Weights of a small transformer language model.
Architecture: RMSNorm before each block, rotary positions, no biases in attention or MLP, tied embeddings, attention and MLP in parallel.
MLP neurons of a small language model. Each row is named by its layer, matrix (gate and up: input weights) and neuron, and shows model dimensions 32-127. Each number is 50 + 15 x the weight over its row's rms, rounded and kept within 0 to 99. A neuron's up and down rows have the sign that makes its largest values positive.
A block is one neuron, or neurons of one layer that tend to fire together. After each block is what it responds to, as a language model described it from the Wikipedia text at the highest values.

L3.gate11:40 72 58 61 49 35 59 57 52 40 58 71 30 67 48 59 45 66 39 49 37 68 51 42 75 42 42 49 61 52 59 18 47 56 56 32 52 55 58 44 50 40 54 37 53 69 85 54 39 39 57 52 19 36 00 51 54 48 39 57 55 24 60 22 43 69 77 46 61 36 58 29 46 68 43 46 49 41 21 63 44 42 33 79 56 38 26 68 24 59 48 72 37 46 50 41
L3.up11:27 34 41 47 00 67 55 41 68 48 63 35 31 30 24 74 55 48 58 67 15 57 47 66 80 50 66 44 29 42 51 42 45 40 66 49 51 49 53 68 32 50 58 38 59 54 55 45 48 75 53 45 50 27 53 51 58 50 41 47 42 44 40 57 34 36 48 44 46 59 41 38 01 47 81 66 57 39 47 38 70 35 55 60 63 48 41 38 52 85 41 55 27 43 65 50
L3.gate57:50 43 38 76 64 18 34 13 63 60 48 63 67 42 59 57 44 48 45 14 17 71 55 47 49 72 41 33 38 34 65 64 54 49 62 75 62 19 35 40 66 63 38 71 81 41 68 61 57 44 22 26 38 47 42 46 53 69 56 77 66 59 38 75 61 74 28 46 52 49 57 43 65 36 52 69 32 50 46 34 62 75 43 55 41 52 31 35 46 46 39 79 58 38 85 63
L3.up57:56 31 71 55 54 33 51 46 43 74 61 25 74 68 58 49 27 67 43 46 43 65 57 61 35 81 55 65 64 36 62 70 73 55 46 65 66 47 57 33 79 62 27 71 74 35 52 43 45 38 24 78 27 44 59 57 56 53 34 35 66 45 23 77 52 50 25 56 71 56 60 57 49 46 65 70 55 51 43 62 62 65 21 58 40 61 46 23 48 32 44 68 40 54 65 54
L3.gate174:58 45 55 68 26 44 57 37 76 46 28 46 53 64 31 34 26 39 73 55 45 38 58 53 51 89 70 46 54 46 62 40 46 69 44 47 56 44 64 47 54 43 24 37 87 40 51 57 30 44 50 55 54 48 51 40 74 40 45 88 73 45 25 64 63 69 41 45 35 69 55 27 83 34 58 56 43 72 64 52 58 60 57 73 49 68 42 47 40 90 50 69 10 68 50 63
L3.up174:51 62 30 22 67 44 64 44 46 55 39 98 78 42 75 53 18 24 41 54 49 42 34 54 13 52 43 45 53 47 35 18 48 38 55 51 37 36 50 28 45 67 62 54 33 73 55 63 61 48 16 42 29 39 67 46 38 39 25 33 51 40 54 56 48 32 40 43 67 62 72 25 37 61 65 42 72 71 59 56 49 35 15 45 39 41 65 49 40 53 24 37 64 45 46 67
L3.gate231:77 31 53 33 45 50 60 77 76 49 60 62 19 52 43 55 44 74 55 44 78 36 56 52 64 20 53 31 43 47 42 62 77 44 51 46 44 41 63 46 10 40 63 90 45 48 32 58 40 35 29 59 28 35 41 44 52 69 45 41 18 57 48 57 74 65 39 60 57 22 47 20 55 59 61 43 59 71 67 43 44 64 59 51 47 30 37 59 43 81 57 48 59 58 59 71
L3.up231:50 69 64 36 39 45 60 45 40 09 66 49 48 55 50 70 39 62 48 49 49 49 57 42 37 77 79 34 58 48 61 17 51 55 38 57 55 42 31 42 53 33 55 42 53 59 54 20 73 63 64 48 31 26 44 44 38 61 59 45 51 32 23 49 47 52 46 62 43 33 63 70 68 45 57 59 54 64 55 65 31 46 33 84 54 69 42 72 48 63 54 55 57 33 29 46
L3.gate233:36 52 29 24 55 44 56 67 52 51 59 41 46 81 54 63 64 56 36 49 46 31 54 50 43 70 35 46 50 29 39 59 61 63 58 35 35 37 20 59 58 67 49 51 61 67 66 41 33 57 53 42 43 32 34 49 67 77 49 28 55 38 56 51 38 65 30 67 71 25 60 59 60 49 61 20 38 54 71 52 58 99 20 81 54 32 53 34 44 39 51 57 43 46 41 56
L3.up233:75 56 87 35 57 45 48 51 16 21 35 47 29 80 47 46 33 51 46 37 49 34 32 50 41 62 64 63 45 37 54 69 55 31 65 38 21 50 36 55 28 65 54 40 37 53 68 36 51 46 46 64 33 37 62 55 46 47 78 27 41 31 51 39 50 39 55 64 41 57 34 42 46 47 67 47 76 60 97 56 67 73 42 65 30 33 59 39 53 54 47 65 62 42 37 65
L3.gate358:62 90 12 24 44 38 70 61 73 45 45 42 57 59 42 42 34 62 59 31 59 45 51 31 30 43 42 44 40 48 79 62 53 25 56 42 50 91 30 33 55 45 33 79 74 47 56 70 59 55 31 50 51 54 52 29 77 70 56 28 39 50 55 41 56 42 66 31 39 45 50 61 86 49 84 65 52 75 57 30 38 68 47 52 48 51 60 36 41 67 39 58 47 65 56 68
L3.up358:51 74 53 33 69 35 66 53 46 61 53 72 47 41 43 44 34 52 45 36 49 16 34 54 40 34 65 61 60 52 36 21 58 65 50 42 32 58 70 51 56 49 29 70 52 51 56 44 66 38 62 83 63 49 39 63 64 19 37 24 41 47 69 37 46 45 55 46 48 47 45 60 50 58 40 76 71 70 33 68 65 22 64 16 46 73 82 54 63 46 34 45 26 40 26 63
L3.gate408:61 61 45 38 49 34 74 53 82 18 49 54 75 77 47 44 35 68 53 51 17 48 77 56 60 50 41 39 41 48 35 37 60 49 54 68 71 57 70 47 43 34 59 54 80 36 34 32 11 38 38 44 64 37 42 32 37 42 56 67 30 52 52 48 52 35 62 41 22 67 76 32 38 49 56 64 54 55 45 68 37 75 36 33 30 67 39 45 54 57 56 49 69 50 27 52
L3.up408:43 33 63 71 65 49 51 46 42 71 58 61 67 66 42 66 65 46 39 48 52 45 57 46 09 71 22 38 51 40 36 28 35 87 25 64 37 64 43 51 41 72 67 65 49 47 56 40 38 48 46 30 54 37 51 35 41 48 58 53 58 53 59 39 97 48 43 58 58 56 51 38 35 75 61 46 29 42 37 25 57 32 35 50 61 63 33 39 35 51 32 43 83 53 57 31
L3.gate436:42 51 59 53 28 33 56 53 29 53 69 22 25 53 36 69 79 67 76 27 34 46 42 51 40 64 39 73 57 54 40 71 75 46 36 46 81 35 62 42 60 47 43 67 45 27 46 28 51 75 46 57 51 66 46 43 50 63 46 19 81 40 58 36 43 53 70 72 75 49 61 38 63 62 40 58 82 49 27 68 55 50 43 53 50 48 76 50 49 65 46 54 62 50 67 68
L3.up436:33 29 58 76 55 58 46 52 55 36 44 44 59 49 39 37 54 77 61 48 30 49 42 57 35 49 52 37 22 67 42 33 39 72 46 60 14 39 50 34 53 54 27 30 78 63 58 41 29 52 28 38 49 26 60 75 58 45 57 67 57 49 33 57 41 75 56 50 64 42 59 37 63 59 47 51 45 65 56 48 41 49 53 74 76 54 25 59 25 53 34 43 62 24 66 59
Clause-initial pronouns and word-starts

L3.gate105:56 40 20 33 52 58 57 43 45 78 21 59 59 38 46 24 63 38 46 47 30 37 53 36 30 73 37 89 63 43 47 58 11 55 45 59 54 57 50 53 28 60 52 25 70 67 45 37 58 40 52 46 78 37 63 47 63 42 82 70 35 49 46 44 44 56 37 36 44 64 32 53 44 87 41 44 56 56 49 57 44 53 53 75 52 40 61 56 47 68 63 86 68 59 59 87
L3.up105:51 53 49 51 41 30 60 84 69 63 58 46 53 33 60 49 31 42 31 42 38 48 44 62 62 51 64 66 29 66 64 47 50 47 55 75 35 43 23 55 44 39 48 44 50 35 54 41 60 65 68 48 42 41 72 55 79 36 52 45 22 28 43 48 44 51 23 37 61 64 52 53 67 56 55 65 74 54 50 44 83 20 29 33 52 35 42 41 35 50 19 74 50 53 65 39
L3.gate140:44 62 43 33 65 48 14 30 39 40 57 68 67 36 48 52 35 36 38 29 37 35 52 45 19 57 35 68 71 53 55 63 43 52 62 69 66 52 33 39 57 44 49 63 68 27 36 76 41 67 61 33 32 68 66 45 59 18 46 24 27 49 74 33 73 49 76 43 56 42 54 66 78 50 66 50 63 61 28 52 47 59 71 48 46 43 60 49 38 48 10 58 48 64 57 64
L3.up140:92 68 60 64 58 50 69 60 61 12 56 73 53 39 34 63 44 45 45 51 35 23 41 20 38 65 29 56 45 36 48 44 66 87 59 63 59 66 55 58 36 09 76 48 50 54 67 66 52 47 62 39 53 23 61 56 18 44 31 59 56 68 59 46 46 34 63 54 53 71 72 74 23 65 78 56 54 51 23 73 34 26 58 35 49 51 79 65 63 65 47 48 42 29 84 48
L3.gate190:35 48 69 59 34 24 53 71 38 58 61 45 43 56 47 51 39 63 70 75 48 34 59 27 47 66 57 56 59 61 38 54 45 53 65 64 61 63 63 28 50 52 20 56 65 67 64 37 19 45 75 59 41 56 61 35 48 39 40 42 51 55 37 61 48 70 39 90 33 31 47 39 62 64 53 58 56 22 52 62 35 73 48 74 45 72 60 61 42 43 70 72 32 48 45 57
L3.up190:37 37 37 35 54 64 65 51 58 47 54 32 39 78 35 57 32 64 62 65 54 66 59 43 36 55 75 31 79 44 62 40 50 59 92 44 54 59 34 41 64 29 50 56 48 26 48 23 30 64 52 48 46 53 60 19 30 37 36 49 45 43 63 56 58 50 80 61 45 61 50 58 50 51 40 57 48 53 61 71 23 79 46 43 34 35 41 81 37 26 34 42 61 81 44 50
L3.gate261:49 60 23 25 56 41 54 44 50 65 33 50 49 83 56 55 46 61 59 65 46 43 79 28 59 64 54 39 70 46 23 52 62 54 26 42 56 59 39 37 62 67 33 51 45 60 52 54 51 29 61 55 56 19 16 44 65 63 26 57 46 64 48 24 47 29 51 30 54 33 60 50 79 46 53 38 25 60 76 45 23 77 40 55 52 55 39 57 40 34 64 65 52 47 59 51
L3.up261:69 60 48 43 77 31 50 68 57 50 71 49 63 57 52 60 55 42 57 54 64 30 62 57 35 47 46 15 44 67 59 67 85 43 60 69 39 45 64 68 33 53 44 50 68 47 51 33 50 27 42 77 53 43 35 37 57 64 60 41 42 49 41 37 67 52 52 43 86 36 50 54 38 64 62 64 82 73 39 73 39 59 43 71 49 42 36 63 68 49 45 66 52 43 23 45
L3.gate308:64 69 73 54 56 33 41 72 50 26 56 74 44 41 46 60 31 59 64 50 55 52 56 21 32 34 59 29 49 28 53 50 44 49 40 40 69 64 39 62 27 44 25 72 70 67 55 55 54 48 81 37 39 49 34 49 41 31 46 62 55 39 65 44 36 49 56 64 50 68 61 59 34 42 60 50 65 61 30 51 21 67 26 51 54 48 74 44 54 56 32 90 43 59 39 57
L3.up308:41 70 57 49 56 60 41 51 70 34 72 66 59 52 74 50 37 47 53 27 61 41 44 59 25 56 53 38 64 38 69 38 51 72 53 46 72 44 69 50 15 61 50 56 49 47 66 72 26 48 56 63 46 61 54 38 63 33 59 54 41 22 58 52 67 37 64 34 69 59 55 98 54 78 24 51 60 69 39 67 54 75 48 55 60 38 55 44 06 34 11 43 57 79 52 54
L3.gate370:43 65 11 65 50 55 72 90 50 55 79 39 69 31 65 40 45 56 53 43 44 78 64 42 51 55 52 48 36 44 29 52 46 02 60 47 51 54 71 36 39 73 31 74 56 44 25 66 63 72 68 58 39 43 34 33 53 65 29 51 39 47 43 73 34 65 45 53 62 49 41 67 56 54 53 28 49 73 53 40 50 45 51 71 65 69 41 66 49 64 67 55 55 45 58 61
L3.up370:58 47 47 56 68 80 43 38 38 84 89 34 37 36 47 71 55 36 44 73 70 45 42 55 35 34 52 53 37 37 46 43 35 51 45 55 34 65 63 58 24 45 54 53 53 61 45 59 45 31 59 46 32 64 65 51 56 64 33 40 19 45 80 54 68 66 45 69 51 20 62 32 22 45 57 23 49 85 32 51 60 46 40 42 34 37 71 71 28 80 42 45 32 55 43 51
L3.gate386:59 71 52 41 51 54 37 51 38 44 50 44 73 36 70 48 56 94 46 72 56 46 50 43 52 33 36 48 59 50 55 30 50 65 37 54 46 60 53 57 53 47 48 38 57 44 44 39 41 34 67 37 43 58 37 47 72 59 44 65 42 21 67 65 79 57 59 64 62 34 75 44 41 66 62 40 67 82 29 85 49 80 57 69 59 41 57 47 21 39 17 78 72 31 69 59
L3.up386:58 50 45 49 71 18 57 55 79 48 56 62 37 46 32 56 39 54 35 56 51 67 63 74 64 54 50 31 44 66 65 62 60 57 45 69 44 43 76 86 69 55 46 67 33 67 67 61 42 46 60 68 41 47 28 47 37 27 32 46 41 50 19 37 45 64 56 68 61 46 61 28 30 30 30 61 63 60 50 18 60 47 32 33 68 70 52 37 36 51 36 64 82 57 70 63
L3.gate391:59 52 36 42 47 39 61 75 38 55 44 43 36 04 37 79 40 50 61 44 60 54 29 44 48 41 49 38 73 19 55 47 42 71 56 58 49 32 41 53 25 28 45 47 42 72 47 37 59 56 58 42 64 34 31 45 22 53 35 45 35 54 59 51 49 76 57 32 63 59 63 50 57 45 30 64 57 65 92 23 49 82 64 51 58 42 72 45 47 31 40 66 33 53 46 54
L3.up391:33 70 21 28 79 78 42 73 04 92 53 32 49 41 48 46 57 50 66 35 78 57 53 58 53 56 48 47 40 36 59 61 35 43 63 40 66 34 52 49 24 54 63 33 44 44 65 73 56 35 34 77 47 56 58 53 79 71 62 43 43 18 39 43 47 69 61 64 53 44 32 64 33 45 60 65 44 62 43 67 57 62 64 54 49 42 65 74 46 44 59 71 52 64 56 57
Mid-word completion pieces

L9.gate77:58 32 34 49 35 45 41 32 50 59 56 50 49 63 69 72 50 44 68 39 47 53 51 48 69 52 52 65 70 57 33 49 53 59 40 58 45 43 56 29 52 44 31 63 66 51 59 67 69 61 58 23 52 30 69 37 37 57 81 51 24 25 43 48 64 42 39 55 69 58 65 05 65 24 71 32 96 66 52 41 45 57 50 45 44 27 55 47 32 35 50 51 49 58 45 80
L9.up77:35 38 50 48 43 33 61 43 68 39 54 51 42 45 44 57 21 56 57 58 41 46 37 42 76 56 48 45 47 52 53 41 66 31 71 55 30 46 34 47 35 49 71 41 80 38 50 39 31 49 41 82 28 62 43 19 63 46 42 64 92 51 47 48 34 85 39 28 48 44 27 50 39 50 68 69 21 69 49 54 63 45 47 43 42 64 41 50 44 54 48 67 35 17 68 38
L9.gate109:69 49 49 45 14 23 63 48 71 38 11 51 24 79 51 62 64 49 62 27 53 47 50 37 71 47 38 31 51 52 42 44 70 58 76 61 35 27 61 40 48 49 41 42 70 52 69 43 20 52 52 41 43 53 53 53 65 44 62 75 55 59 44 64 39 44 58 57 32 55 45 27 50 36 83 49 58 32 57 51 44 32 69 44 63 42 56 41 42 57 42 53 43 57 40 56
L9.up109:49 65 43 21 31 63 66 45 61 89 54 59 44 64 34 55 50 70 53 50 62 61 40 55 39 56 32 59 45 69 69 55 45 47 51 27 60 23 38 35 69 56 55 54 58 56 69 25 55 54 38 77 57 28 53 57 28 32 45 44 16 46 71 64 61 64 61 47 43 36 59 48 64 44 64 45 60 73 52 59 72 41 24 30 39 67 38 42 45 54 44 74 51 73 66 80
L9.gate110:45 44 24 39 46 54 64 56 41 69 51 52 41 61 65 42 57 43 10 56 44 50 67 35 27 50 45 50 39 25 72 40 15 72 59 67 49 49 72 46 53 40 47 59 51 67 43 42 18 62 59 63 21 51 26 21 45 50 44 71 55 47 31 67 60 26 23 59 34 56 37 36 05 58 56 47 51 15 54 60 55 61 44 36 53 63 50 48 33 28 36 52 46 31 44 47
L9.up110:47 54 16 51 52 42 59 71 28 54 24 71 43 64 74 63 75 49 28 35 35 32 50 55 45 74 44 60 61 51 70 42 23 83 60 59 32 44 62 44 61 35 43 76 41 66 38 24 35 58 63 41 27 62 36 32 48 42 40 65 42 35 47 76 67 45 42 43 20 60 16 38 37 51 66 50 55 52 33 48 68 46 34 49 48 61 39 54 44 45 66 67 52 50 51 61
L9.gate188:52 48 38 47 33 67 54 42 44 49 54 61 66 77 40 38 49 47 49 35 42 55 66 52 63 71 30 35 53 40 47 22 56 90 60 74 34 50 34 52 53 60 46 22 52 38 69 56 43 59 75 52 27 33 65 53 31 65 52 39 75 70 32 42 92 40 39 78 65 41 64 10 38 46 57 51 44 37 47 18 38 78 86 55 51 42 71 37 62 30 52 47 59 48 66 55
L9.up188:62 30 40 51 79 27 55 58 63 66 45 65 45 48 41 77 54 39 43 26 36 53 73 57 59 39 38 38 31 36 44 31 53 48 29 52 54 32 72 43 19 64 38 41 87 21 45 46 58 50 37 67 62 41 44 28 20 38 56 82 40 59 50 49 37 71 21 32 50 51 70 37 45 69 61 61 31 54 48 30 36 65 38 20 56 46 27 48 39 39 32 56 27 51 59 75
L9.gate251:48 43 53 51 30 34 49 76 98 37 59 40 77 53 62 53 62 54 49 35 47 44 51 38 33 40 66 56 44 52 42 23 62 61 47 58 31 58 43 36 42 37 34 11 51 56 71 42 34 99 41 41 25 30 74 50 52 46 31 45 42 52 46 41 68 48 24 47 63 29 47 46 77 55 51 53 45 70 72 49 48 56 50 62 64 52 57 18 72 33 30 43 46 44 92 44
L9.up251:64 50 45 51 31 64 51 43 80 61 67 52 92 72 57 34 48 77 48 44 72 61 65 64 35 63 72 61 62 40 46 21 59 59 19 33 37 62 31 45 42 65 64 46 40 41 67 30 57 85 41 40 53 25 62 45 66 53 67 38 66 49 30 40 15 64 56 53 67 40 49 48 66 31 55 32 50 62 62 45 69 75 54 59 41 35 19 25 50 54 57 16 83 39 50 41
L9.gate411:29 68 35 56 60 60 56 41 85 59 44 57 51 20 35 54 40 61 80 63 60 38 67 52 28 38 20 44 30 44 53 36 53 61 44 58 60 40 49 43 54 76 41 20 74 35 39 34 65 68 50 36 40 29 71 45 52 27 42 58 43 32 41 30 53 82 37 63 46 63 43 29 20 29 57 39 40 64 40 46 65 60 48 34 35 45 59 38 31 67 64 57 53 58 63 57
L9.up411:38 63 33 64 32 41 50 63 50 42 38 76 35 25 31 84 52 64 99 38 57 12 44 73 37 67 19 56 36 55 55 37 52 62 46 41 55 47 39 37 50 70 54 41 66 49 36 45 86 54 55 47 36 34 61 68 18 48 51 60 51 29 49 60 41 59 56 56 13 61 27 40 51 38 50 65 58 61 16 44 61 35 32 40 38 34 51 49 60 82 89 51 61 54 49 58
L9.gate426:36 78 56 28 22 54 49 45 39 78 61 57 39 69 52 39 30 68 54 49 39 56 71 26 28 53 44 41 47 27 33 46 37 56 52 48 57 65 59 64 32 43 42 52 39 54 41 22 62 46 34 52 46 40 55 47 49 70 42 73 54 55 49 44 69 04 43 48 50 55 38 29 44 41 59 19 67 57 83 79 28 31 47 54 52 29 18 36 44 27 30 75 52 57 43 37
L9.up426:35 75 68 58 50 46 45 56 28 43 53 70 47 49 56 60 51 49 44 30 71 42 47 42 39 66 54 41 53 63 38 65 33 33 62 39 38 35 60 52 55 22 59 61 37 53 40 07 51 31 38 20 44 45 50 59 41 60 48 63 37 43 59 51 50 17 82 33 35 60 55 37 39 47 38 17 68 72 62 43 29 29 40 85 54 83 29 15 52 56 75 52 70 63 57 57
L9.gate439:39 77 26 28 47 54 65 71 44 52 51 50 65 71 71 47 78 53 52 49 50 57 60 64 51 34 54 41 33 62 80 48 60 18 25 51 55 60 63 54 41 63 53 50 60 34 40 54 59 66 38 22 46 42 48 57 13 29 51 56 53 60 53 51 47 37 62 54 50 54 53 38 26 43 45 59 33 66 62 38 62 53 58 39 52 44 66 51 51 63 37 80 52 86 41 40
L9.up439:59 39 27 58 51 61 42 49 54 64 32 41 24 54 55 43 74 59 59 30 50 34 38 41 41 24 21 50 13 34 43 47 47 57 82 55 74 25 50 30 75 29 59 26 26 63 51 22 55 37 54 62 63 56 65 37 54 72 85 50 34 21 58 56 51 77 47 58 64 79 53 33 41 63 63 67 54 52 56 34 51 54 63 45 68 55 47 43 51 43 51 43 40 37 37 54
Clause-initial pronouns, word-start pieces

L9.gate45:34 57 85 36 19 51 64 58 45 49 30 70 52 51 13 31 58 70 29 57 54 55 38 59 66 67 46 61 33 66 66 59 57 30 47 57 40 34 28 54 61 82 63 60 32 67 51 20 69 55 58 47 61 39 34 53 37 37 41 40 37 57 73 67 59 59 38 40 62 52 42 54 55 72 55 29 43 54 43 29 37 52 28 51 72 41 29 38 52 50 50 32 44 51 85 63
L9.up45:73 63 36 49 48 56 54 69 91 38 40 45 79 49 43 36 37 13 32 46 32 75 60 52 31 59 82 54 66 47 54 37 53 55 33 45 47 65 52 67 36 54 38 37 62 45 35 56 49 53 30 38 39 46 60 67 42 43 50 69 34 52 53 64 60 38 38 31 98 76 55 36 47 59 30 67 46 28 33 20 01 48 37 48 70 64 55 46 56 43 38 71 63 70 36 75
L9.gate63:25 67 43 40 41 26 61 73 48 44 57 36 42 60 52 64 45 51 37 37 35 61 52 52 49 69 21 39 55 40 51 47 35 38 54 46 70 47 49 55 77 52 35 76 77 51 58 70 37 56 37 52 97 54 70 54 30 48 75 60 37 62 50 75 48 46 39 47 39 69 55 52 55 40 46 50 44 62 70 69 50 63 48 71 60 44 25 35 43 52 48 48 50 40 47 56
L9.up63:22 41 43 41 13 49 74 44 58 43 63 37 62 55 53 49 23 37 26 60 49 82 49 57 63 41 62 56 49 98 61 59 49 65 46 45 69 37 40 54 64 59 40 60 66 76 39 33 58 43 41 51 56 52 67 74 99 41 49 42 26 32 78 52 59 47 52 64 47 66 49 63 30 49 70 45 51 59 53 49 55 27 46 76 45 51 63 79 74 57 35 39 37 81 60 60
L9.gate67:54 55 28 36 44 58 43 47 74 44 29 28 31 27 47 56 61 56 64 39 67 40 56 52 30 33 56 04 54 54 73 28 46 69 73 64 46 58 21 63 66 60 23 64 39 56 34 59 43 45 47 71 33 48 59 51 55 41 46 79 44 55 35 37 61 83 33 40 56 55 69 35 51 25 61 54 24 40 75 53 52 94 45 40 68 57 46 42 50 38 36 56 43 44 27 73
L9.up67:52 58 34 61 62 58 47 62 53 33 18 37 37 21 34 62 71 36 67 49 53 53 52 71 24 40 52 22 61 76 55 42 48 71 69 59 59 58 22 48 61 59 48 64 02 48 51 54 46 26 44 71 33 45 62 62 59 42 41 59 51 61 54 54 48 65 27 51 52 73 52 38 47 37 40 50 37 41 50 43 27 64 22 61 73 55 64 39 57 55 50 44 56 43 46 80
L9.gate179:52 53 36 51 64 63 45 69 47 67 57 51 58 57 57 16 32 50 51 90 47 42 63 45 36 50 62 54 47 71 62 54 47 70 48 66 58 58 06 66 86 65 27 48 68 40 36 52 39 59 61 45 58 42 48 62 27 22 52 54 57 29 56 43 37 67 50 54 49 56 87 63 71 39 41 42 62 32 61 57 40 39 56 53 67 59 49 48 51 55 33 45 49 48 35 47
L9.up179:69 42 36 66 52 77 49 72 62 67 43 50 66 62 62 26 41 38 75 89 60 35 58 74 37 55 69 65 56 64 53 61 27 50 45 63 48 75 18 60 75 71 45 57 58 41 49 72 49 39 54 50 58 45 66 79 23 36 59 58 59 33 41 68 28 69 53 46 58 54 58 70 70 51 52 50 69 41 42 60 25 38 42 49 63 63 36 59 60 62 41 41 73 44 27 38
L9.gate285:53 23 06 52 39 30 57 63 49 47 55 25 76 77 64 61 70 61 67 42 43 25 47 51 61 43 41 32 29 50 34 57 16 55 41 62 53 60 34 47 55 39 30 39 61 26 62 63 51 31 54 38 78 67 61 59 43 28 71 46 55 84 43 53 73 48 32 43 41 65 55 26 74 31 41 68 21 54 35 56 50 44 57 46 66 51 71 45 49 33 30 41 33 50 40 70
L9.up285:52 40 48 59 63 37 48 50 23 47 65 52 69 56 75 65 51 43 45 66 60 33 48 41 27 60 63 53 59 48 30 80 38 65 45 47 60 73 69 65 57 29 37 48 35 57 69 56 55 17 51 18 45 49 45 70 62 32 50 65 48 81 48 54 64 52 36 32 45 73 47 46 83 33 19 59 52 39 51 82 43 39 70 48 82 43 76 34 53 53 47 31 47 38 58 56
L9.gate305:34 40 62 56 25 22 41 46 55 53 40 60 52 81 55 58 31 56 43 47 57 56 36 25 43 56 34 36 41 55 39 35 30 48 54 71 63 44 30 42 66 55 59 49 73 47 73 37 39 47 46 49 46 65 85 50 48 28 40 91 50 75 59 70 72 41 30 53 55 62 40 13 57 72 46 43 62 59 56 62 89 45 47 55 57 64 45 30 44 61 29 32 79 59 29 99
L9.up305:48 12 46 61 46 55 57 72 63 52 41 38 51 79 63 60 42 73 62 40 59 43 52 42 57 54 53 37 62 37 13 31 49 49 37 58 62 41 16 32 55 56 64 31 79 32 70 34 45 74 48 62 49 50 57 42 54 39 34 77 58 52 53 66 48 42 29 68 68 48 69 25 37 50 47 50 62 45 43 42 81 66 49 47 59 61 46 40 49 68 27 37 74 35 53 72
L9.gate395:48 55 46 27 74 69 34 23 46 41 48 30 48 50 60 45 58 62 41 52 44 50 48 55 24 32 49 18 48 52 54 28 41 43 19 59 55 35 39 41 53 33 40 35 37 45 64 57 89 41 53 48 50 43 62 89 45 29 47 32 37 64 51 44 62 76 34 53 43 97 52 59 09 48 39 43 64 28 62 71 60 40 67 62 48 48 54 51 43 21 47 71 45 61 35 61
L9.up395:32 86 43 48 35 40 81 58 46 55 51 32 48 72 30 47 50 25 42 38 20 50 40 69 54 20 69 56 38 83 55 70 49 73 66 54 62 29 16 39 42 31 59 69 61 32 41 37 60 49 56 68 48 56 44 39 64 45 53 65 74 41 46 37 59 69 50 60 49 66 53 52 50 33 69 57 92 99 56 52 61 37 61 52 66 66 79 57 45 48 46 69 64 27 52 77
L9.gate437:63 55 18 21 44 76 35 40 62 48 61 28 54 67 69 55 52 59 49 45 27 69 54 32 60 62 26 52 18 72 14 43 43 68 54 48 42 39 49 80 70 33 63 50 56 57 56 41 51 68 59 39 34 31 26 44 59 24 23 43 41 46 66 67 53 73 34 55 38 57 46 54 21 43 72 40 37 32 57 61 46 77 52 34 78 43 46 43 26 57 46 37 55 71 68 63
L9.up437:65 55 27 24 57 47 36 69 56 46 54 33 47 74 53 57 68 65 76 47 17 51 52 57 66 61 29 55 50 70 19 44 30 60 64 36 43 49 50 65 79 41 75 58 65 44 61 28 47 57 69 46 36 36 29 53 55 57 31 24 43 38 73 82 49 59 48 45 31 57 36 66 47 55 73 66 42 37 32 60 46 62 26 39 67 38 45 64 48 65 61 40 62 71 55 43
Spelled-out number words

L8.gate376:25 79 55 49 31 31 62 45 71 68 63 69 47 47 61 25 64 37 53 34 66 47 33 72 31 44 29 27 48 38 38 48 62 96 55 50 48 41 56 53 76 79 23 51 44 54 40 40 67 70 38 43 60 42 55 51 54 57 69 54 58 28 49 55 34 37 40 53 50 71 60 53 35 37 72 58 46 40 39 13 66 47 55 44 62 42 44 48 55 55 31 60 46 80 20 43
L8.up376:45 60 69 40 24 37 71 74 46 26 30 55 47 69 44 44 86 54 37 48 57 49 44 67 70 24 66 70 49 77 36 41 68 62 74 66 69 63 43 48 45 44 36 54 30 61 76 75 55 30 65 52 78 34 50 74 58 55 39 39 26 53 37 13 39 50 47 70 38 59 41 72 24 52 43 25 32 64 59 62 39 63 36 46 42 40 62 46 50 34 49 29 39 53 46 41
Article-title line breaks